Weights of a small transformer language model: vocabulary 16931.
MLP neurons of a small language model. Each row is named by its layer, matrix (down: output weights) and neuron, and shows model dimensions 160-223. Each number is 200 + 30 x the weight over its row's rms, rounded and kept within 0 to 999. A neuron's up and down rows have the sign that makes its largest values positive.
A block is one neuron, or neurons of one layer that tend to fire together. Before each block is what it responds to, as a language model described it from the Wikipedia text at the highest values.

Score dashes in football. Dash between two numbers in football match scores, e.g. 2–2, 1–0, 3–1 on penalties; more weakly, hyphens joining word parts such as Deir ez-Zor, top-ten.
L5.down169,237,242,227,236,162,166,216,196,187,215,233,186,160,182,222,162,213,147,231,233,241,190,171,203,178,251,176,198,230,187,273,246,245,201,199,194,186,182,224,200,187,226,192,156,230,138,218,198,183,210,166,171,206,250,213,197,243,189,242,180,174,158,193,194

Sport and contest nouns. Nouns naming a sport, contest or its event, often after a modifier or "re-", e.g. hockey, baseball, racing, election, Championships; also occasionally occupations such as politician or actor.
L3.down64,208,146,248,216,175,176,189,164,156,202,159,223,208,259,217,204,162,192,219,226,163,169,206,176,196,184,235,179,248,184,183,191,205,169,142,203,223,194,196,172,212,222,203,178,186,223,186,246,194,175,194,205,127,177,241,236,194,180,199,192,215,239,200,203
L3.down836,202,163,208,239,189,242,193,229,224,194,230,182,175,238,204,178,158,183,174,142,216,167,232,180,154,201,164,190,177,206,242,158,206,205,172,182,183,193,216,190,166,205,175,200,202,200,202,193,185,210,234,243,147,200,235,252,225,176,178,175,222,266,201,192
L3.down893,225,196,182,212,184,204,211,236,168,184,206,152,199,201,212,224,212,215,208,218,231,242,213,212,197,205,213,185,197,159,181,135,236,228,220,225,180,239,146,256,214,237,209,235,211,233,177,182,178,229,190,185,207,164,289,203,227,131,167,243,191,255,194,190
L3.down961,138,187,203,234,194,177,194,238,241,187,158,135,219,212,238,209,232,164,174,187,224,177,235,200,175,203,203,174,170,210,138,206,200,188,177,192,194,215,167,166,116,237,213,190,254,209,249,206,205,190,180,190,186,153,199,211,219,183,236,205,126,184,161,178

Partitive "of" and number separators. Fires on "of" after one, three or most (one of the, most of the), and on dashes, slashes or colons between numbers (4–7 mm, 1–0, 14/32, 3:58).
L7.down125,171,211,240,226,136,164,222,236,190,164,205,210,268,239,206,214,175,247,240,229,206,166,170,176,158,136,185,217,179,223,239,159,166,158,201,180,238,175,221,197,216,146,213,189,187,244,169,232,232,191,196,179,188,212,235,210,232,267,155,194,178,213,221,242
L7.down141,194,214,207,210,231,188,172,159,215,271,189,170,189,220,221,208,155,205,197,197,225,201,154,210,148,203,149,143,184,184,173,173,185,130,219,215,259,172,178,161,188,226,241,240,198,219,180,185,208,174,233,196,152,198,177,145,195,215,171,172,282,196,222,220
L7.down213,186,184,132,219,192,247,234,139,183,195,220,203,232,189,197,210,234,236,156,183,156,230,193,193,215,192,206,196,197,184,206,190,234,230,183,170,177,239,166,158,194,165,225,246,175,181,208,231,206,229,163,197,183,219,196,129,181,173,196,182,205,246,143,231
L7.down244,228,264,188,189,197,186,194,192,198,189,193,204,240,260,221,166,131,171,224,164,205,246,227,177,216,184,219,182,211,261,206,232,207,169,142,234,191,163,191,227,181,164,256,173,164,196,224,211,193,163,189,190,245,209,216,179,208,234,187,225,196,251,186,188
L7.down441,250,214,208,155,161,192,213,160,209,201,152,218,247,191,212,245,169,194,134,170,226,225,177,156,226,164,206,208,230,203,166,240,248,165,201,198,201,215,163,215,224,210,250,234,189,172,222,191,182,198,231,235,226,192,201,207,193,237,186,226,235,179,246,175
L7.down653,179,241,199,203,208,182,161,166,206,198,201,226,237,206,218,194,222,191,221,215,212,153,219,243,279,184,190,191,108,152,166,147,214,199,182,200,182,205,233,194,225,206,201,204,203,247,174,259,159,201,143,196,228,233,161,198,113,161,200,247,191,159,165,164
L7.down703,232,185,211,166,161,223,176,207,181,159,223,223,199,171,226,215,226,203,193,147,182,203,164,201,230,228,243,234,238,182,201,244,306,166,195,178,174,229,156,208,202,259,206,201,210,171,245,173,181,217,166,268,207,198,200,191,220,217,268,232,172,214,146,202
L7.down765,240,187,199,218,202,254,171,166,246,260,193,230,176,201,185,257,199,199,240,203,156,213,204,144,172,177,157,175,194,193,208,212,159,204,119,194,161,211,184,180,170,223,203,172,232,180,207,183,233,252,236,208,206,183,218,175,242,156,239,206,238,183,186,236
L7.down917,190,225,213,232,161,229,186,171,203,212,176,145,171,220,219,222,158,178,208,211,247,218,173,200,230,215,208,164,229,152,197,215,262,204,184,179,206,195,152,210,226,181,163,237,183,186,184,177,200,148,250,212,234,244,204,200,180,188,258,190,217,191,206,236
L7.down977,164,193,163,206,212,204,189,207,193,205,193,281,222,151,181,232,212,221,209,224,156,247,198,175,198,139,233,163,212,197,187,144,198,220,180,204,208,148,195,156,202,216,187,152,189,208,158,223,258,212,238,253,169,238,236,167,247,244,235,213,200,202,231,197
L7.down1027,197,183,221,135,228,194,230,211,140,219,211,214,222,216,243,178,211,141,189,198,179,155,211,206,211,272,191,214,168,196,222,250,207,214,248,160,190,169,172,172,163,223,210,203,219,205,206,186,220,214,90,217,176,228,166,197,167,215,175,166,206,190,187,203
L7.down1067,165,187,234,208,228,261,196,184,230,213,160,212,243,231,182,180,226,140,249,149,212,196,203,168,152,194,239,141,208,147,178,161,188,185,222,199,158,194,151,260,208,215,177,247,144,219,229,188,199,219,184,153,230,217,220,167,198,217,209,203,170,224,194,198
L7.down1079,191,202,214,174,194,228,201,208,179,191,217,214,245,246,199,217,194,252,202,218,199,227,225,186,209,155,207,157,174,193,204,199,219,160,215,199,184,130,184,191,219,217,250,192,182,209,202,223,244,203,223,200,290,185,200,187,186,179,221,172,214,246,155,174
L7.down1083,187,114,226,205,209,271,185,209,202,199,224,165,255,232,187,195,238,201,157,155,249,198,187,172,131,190,225,166,191,131,254,230,210,164,187,167,198,199,179,205,180,225,196,240,207,242,205,226,207,149,238,192,246,121,183,152,195,231,211,184,204,239,263,198
L7.down1211,212,174,193,164,156,177,233,177,195,205,189,219,173,246,184,191,197,166,251,243,166,248,163,177,197,194,174,204,175,220,198,214,209,227,213,231,236,218,157,182,196,170,220,198,246,225,153,189,214,220,213,202,164,173,222,206,195,184,177,215,213,259,232,163
L7.down1222,250,209,209,179,221,165,193,213,250,193,216,178,237,199,216,255,166,198,204,177,199,190,170,166,156,192,211,211,216,154,192,165,175,203,242,178,199,178,154,192,210,224,207,184,263,163,220,237,205,213,251,181,198,218,172,204,207,216,244,213,196,203,194,217

Sports stats delimiters. Separators such as |, ; or - right after a number in sports statistics tables and career lists, plus sport names like soccer, hockey, baseball.
L7.down75,176,217,171,288,249,185,170,212,219,196,221,172,186,234,189,173,235,198,178,161,235,230,173,225,175,168,245,188,172,201,175,185,180,163,195,201,163,199,238,183,209,181,204,257,200,257,146,197,220,256,247,225,153,218,219,163,200,200,159,208,262,228,181,191
L7.down151,181,227,133,183,259,214,164,202,172,199,155,177,210,229,196,223,196,206,183,193,166,212,167,149,251,159,200,196,203,254,256,188,188,215,215,240,214,144,255,202,210,147,236,191,231,226,188,196,211,239,288,167,196,218,172,222,140,262,171,181,172,187,155,195
L7.down195,235,229,165,142,222,239,179,139,207,227,185,129,208,224,169,257,188,166,235,217,189,206,211,204,179,206,207,239,201,195,220,197,160,169,163,229,198,243,208,160,218,173,223,198,233,175,184,237,237,202,252,225,229,191,203,227,226,209,189,178,226,151,174,211
L7.down257,221,250,223,242,180,177,148,215,221,229,249,224,221,209,187,209,189,193,194,155,210,250,240,235,182,239,189,201,176,189,278,168,213,193,220,220,206,182,154,223,206,152,194,203,173,230,170,190,252,234,217,210,229,240,178,222,203,176,207,220,186,198,233,208
L7.down362,219,169,204,162,166,177,242,141,208,187,155,158,186,225,110,213,212,194,229,191,231,201,260,197,155,201,170,213,211,173,204,198,175,207,131,170,224,185,200,167,211,230,212,231,244,208,191,196,217,153,239,204,196,198,215,181,189,227,184,253,205,152,198,259
L7.down365,221,162,221,216,237,183,177,205,274,219,213,212,227,247,132,200,174,202,187,218,240,177,200,199,175,175,215,190,203,196,239,214,235,227,230,183,176,231,128,194,186,173,122,157,180,215,191,216,175,222,240,213,224,184,191,212,198,233,242,215,236,245,211,207
L7.down379,188,181,208,193,223,246,210,241,198,259,165,193,184,199,170,229,228,216,233,203,218,248,210,199,174,209,196,185,163,145,223,140,182,180,189,191,176,189,209,174,204,217,224,224,199,226,237,196,159,244,229,208,200,199,194,216,200,207,190,178,223,194,189,230
L7.down413,211,195,258,229,184,268,203,198,178,181,232,294,183,151,209,178,189,191,203,200,152,192,176,218,177,232,175,231,146,179,160,237,239,261,210,231,199,183,165,172,204,178,245,187,229,163,158,258,215,232,189,210,181,222,208,250,203,135,198,227,240,218,156,163
L7.down425,222,204,180,198,163,227,156,170,255,201,196,179,161,198,228,241,170,177,230,202,219,212,173,252,165,158,148,222,170,184,208,217,245,172,213,205,236,176,230,221,218,237,169,169,208,222,208,168,229,177,250,207,198,192,214,264,175,177,173,209,263,210,187,163
L7.down446,188,192,186,209,205,188,172,162,174,228,208,177,238,167,219,220,128,187,244,207,192,208,248,215,175,190,187,165,200,233,222,219,175,207,237,195,201,213,243,211,267,214,164,184,187,182,220,255,180,168,144,207,196,197,205,203,182,215,194,209,174,221,216,185
L7.down581,175,190,114,216,168,177,168,157,193,205,260,205,255,225,179,248,150,236,172,236,199,230,183,198,207,224,192,185,176,180,192,229,199,164,245,224,139,202,197,174,238,199,180,147,221,207,214,235,180,264,247,152,226,234,185,226,211,164,191,223,175,233,160,205
L7.down595,218,203,180,187,186,179,200,247,161,216,140,222,239,206,185,181,229,183,163,204,207,185,180,207,188,212,174,176,183,175,204,171,184,164,272,179,224,175,241,204,170,230,238,208,218,171,184,254,188,236,175,204,246,175,194,239,246,272,197,177,161,183,193,177
L7.down658,187,184,213,223,230,171,184,184,234,198,196,199,184,168,208,233,205,168,206,237,218,200,187,176,212,160,170,210,228,171,204,209,177,180,191,203,193,168,169,170,256,171,203,170,237,206,196,234,190,249,265,149,205,205,191,159,195,179,258,110,209,248,176,173
L7.down702,223,184,188,211,205,237,181,210,200,194,178,199,232,212,172,197,240,220,221,172,182,176,192,172,231,225,187,196,160,198,195,183,187,123,165,247,186,168,244,218,204,222,216,214,230,239,201,212,264,212,256,174,218,182,223,224,158,224,183,183,130,159,214,234
L7.down771,218,259,169,144,204,240,187,190,207,159,169,188,205,220,182,280,236,236,177,157,165,206,242,192,203,224,210,239,207,195,195,236,177,166,215,225,192,192,239,214,212,240,174,209,203,250,219,179,202,184,241,181,202,203,171,201,207,236,222,204,227,199,204,195
L7.down1019,166,212,212,153,214,152,177,219,215,207,169,180,170,158,241,174,155,194,244,195,198,228,192,184,224,166,200,228,162,156,243,237,150,206,177,249,265,186,218,210,221,185,211,208,190,254,209,131,203,220,266,257,201,184,224,223,209,207,171,234,160,193,182,165

Sport names in leagues. Sport names and sport-related words inside league, team or competition names, e.g. Baseball in "Minor League Baseball", Football, hockey, NHL.
L5.down111,230,184,235,121,211,193,230,235,217,218,245,192,193,230,207,194,234,180,225,230,220,190,198,190,240,195,167,203,212,215,262,138,209,177,189,219,176,211,207,232,226,202,153,158,203,194,184,186,209,191,168,168,221,174,180,187,182,197,197,177,231,246,241,153